Part of a small language model's weights.
Architecture: RMSNorm before each block, rotary positions, attention and MLP in parallel.
Training: 1145M tokens, 8736 steps.
MLP neurons of a small language model. Each row is named by its layer, matrix (down: output weights) and neuron, and shows model dimensions 96-223. Each number is 200 + 40 x the weight over its row's rms, rounded and kept within 0 to 999. A neuron's up and down rows have the sign that makes its largest values positive.
After each neuron's rows, "fires before" lists the tokens most often just after its 100 highest values on Wikipedia text that the model never trained on.

L4.down188,198,198,189,197,223,169,164,265,236,213,193,205,213,275,194,198,196,178,40,186,190,172,141,226,178,165,205,187,229,174,176,158,204,253,209,180,209,233,199,257,203,78,161,190,224,179,179,186,267,246,208,160,197,166,245,153,289,237,181,183,160,142,228,273,222,255,233,116,216,93,217,158,191,195,182,186,195,188,222,192,173,289,206,189,200,211,216,289,200,214,207,240,171,164,147,221,241,250,267,267,227,153,127,144,277,166,177,201,156,173,207,164,154,184,141,239,158,225,145,156,251,184,156,182,186,215,209,211
fires before: "\n", " ", ":"

L2.down824,150,237,250,166,231,189,184,191,180,207,240,174,187,204,243,172,193,216,209,268,231,174,179,196,201,250,187,179,224,138,238,234,182,232,183,226,254,199,250,154,69,245,149,159,209,194,160,269,153,175,186,163,221,183,154,156,228,156,201,231,183,165,179,256,182,165,164,201,207,208,230,174,265,175,218,198,168,155,218,164,277,204,186,259,133,245,231,168,146,150,220,135,213,194,214,184,204,119,182,181,152,220,146,284,144,162,208,175,209,169,233,167,212,221,218,164,251,208,115,236,175,174,217,275,209,194,195,272
fires before: " ", "2", ",", "1"

L3.down1015,158,132,186,179,182,137,132,220,190,204,348,212,134,194,218,156,161,202,162,234,235,191,194,223,179,260,138,95,192,193,213,162,193,209,243,177,101,204,193,187,228,220,191,247,189,234,161,196,237,146,184,200,228,203,189,153,285,181,198,173,140,215,175,206,235,195,143,245,175,137,216,132,212,176,149,198,174,205,187,167,195,238,203,187,152,239,158,184,210,186,222,203,243,207,111,227,198,261,291,188,271,220,197,236,186,197,173,177,167,217,214,133,161,243,136,221,190,246,174,163,230,251,215,226,190,165,239,152
fires before: "\n"

L3.down1187,271,189,219,142,230,222,198,241,264,199,249,216,172,161,208,159,207,65,224,242,221,138,175,116,241,137,254,123,221,177,238,217,214,192,190,197,160,193,241,203,165,173,212,219,120,168,150,296,233,171,200,160,205,219,234,202,219,99,164,150,219,205,209,266,216,204,126,208,255,212,245,185,111,260,234,205,177,131,213,174,256,226,163,102,218,215,197,137,153,232,281,233,216,185,270,221,192,161,189,199,138,127,170,112,229,197,137,187,213,207,186,164,174,230,204,129,170,158,248,175,215,196,202,189,213,213,279,208
fires before: " ", "\n", " +", " L"

L6.down1190,210,234,256,218,174,228,178,198,161,232,246,111,148,254,252,235,195,202,204,269,169,136,145,109,231,290,208,227,207,206,166,232,219,197,147,220,207,202,257,170,201,124,177,270,220,223,261,305,183,180,169,231,202,231,199,203,200,220,236,184,193,249,206,214,125,164,212,192,163,212,242,206,176,182,269,194,222,162,224,151,171,193,136,261,133,218,256,178,173,219,192,240,176,199,187,105,179,235,207,198,140,165,173,230,188,154,175,179,209,185,175,293,188,213,250,202,229,254,146,259,232,181,127,254,175,181,335,282
fires before: ",", " he", " ", " the"

L4.down997,169,282,135,161,171,201,172,199,223,220,153,228,201,192,246,239,210,295,104,242,214,101,272,236,172,291,238,179,179,184,208,262,141,234,150,132,151,126,248,263,177,219,193,231,110,237,199,172,249,197,234,209,185,162,197,182,206,259,155,218,142,215,217,130,234,188,113,277,216,206,195,249,130,203,198,197,252,166,223,228,211,231,267,229,253,214,206,165,202,205,157,188,228,195,148,164,182,196,157,245,234,145,212,196,182,196,188,214,164,184,156,239,229,200,189,211,215,223,201,139,235,142,189,233,238,188,200,199
fires before: " ", "2", "1", "3", " Dam"

L4.down449,211,169,206,189,195,179,183,239,246,173,140,207,212,198,186,139,132,229,200,163,284,171,193,211,222,300,207,144,153,213,231,190,154,203,266,150,109,205,265,129,184,160,251,201,146,127,206,139,235,178,233,253,154,221,146,147,186,223,238,229,226,282,193,195,223,185,93,200,152,66,191,245,228,225,204,217,143,210,176,221,207,197,200,247,218,257,260,182,237,257,212,180,271,191,189,170,223,211,265,225,170,147,203,131,185,139,110,241,166,186,210,205,182,191,222,267,174,269,182,145,244,247,196,200,212,250,229,184
fires before: " \"", " |", "\n", " "

L3.down339,214,132,199,227,177,225,183,219,222,248,219,231,167,242,244,216,168,218,186,208,229,250,119,175,130,113,82,171,221,186,135,119,200,185,149,225,138,213,229,235,155,218,222,151,207,265,182,200,243,52,227,219,266,105,204,228,204,201,196,240,172,194,253,223,180,186,181,258,203,165,178,224,213,171,219,197,112,188,165,225,233,156,191,240,253,184,241,222,209,218,219,200,216,225,221,216,203,243,266,259,224,229,214,170,190,189,203,218,216,132,202,212,228,176,189,236,180,271,140,117,180,248,225,248,180,172,198,168
fires before: "\n", " the"

L6.down596,190,239,159,215,201,171,238,174,180,213,252,235,142,155,236,189,137,204,158,253,182,227,193,164,172,228,166,148,223,212,221,267,212,216,231,164,120,182,245,228,130,140,247,244,172,192,232,180,203,185,259,229,203,233,173,267,145,217,206,164,183,191,155,133,172,207,201,248,217,149,266,170,163,201,160,167,177,229,202,226,264,249,210,203,173,204,159,191,204,131,193,220,175,205,158,112,218,151,266,225,184,168,219,206,200,180,158,175,114,303,252,264,281,206,205,184,258,216,229,197,142,182,177,225,213,170,177,219
fires before: " |", ".", "1", "0", "3", ";"

L4.down963,247,216,184,173,228,192,244,204,180,167,287,217,226,185,245,249,274,157,241,202,204,140,219,199,205,175,242,192,232,171,170,217,207,175,210,208,137,136,217,201,185,188,173,251,138,208,256,259,207,133,278,150,157,209,289,172,172,215,157,265,206,142,211,206,215,179,102,205,191,223,187,244,216,233,196,219,148,211,234,173,266,194,199,242,204,274,210,179,252,228,212,213,208,199,190,205,248,234,250,136,215,209,143,115,232,219,173,254,224,202,202,151,168,166,207,181,191,264,206,201,214,267,247,214,228,225,226,140
fires before: " ", "\n", " N"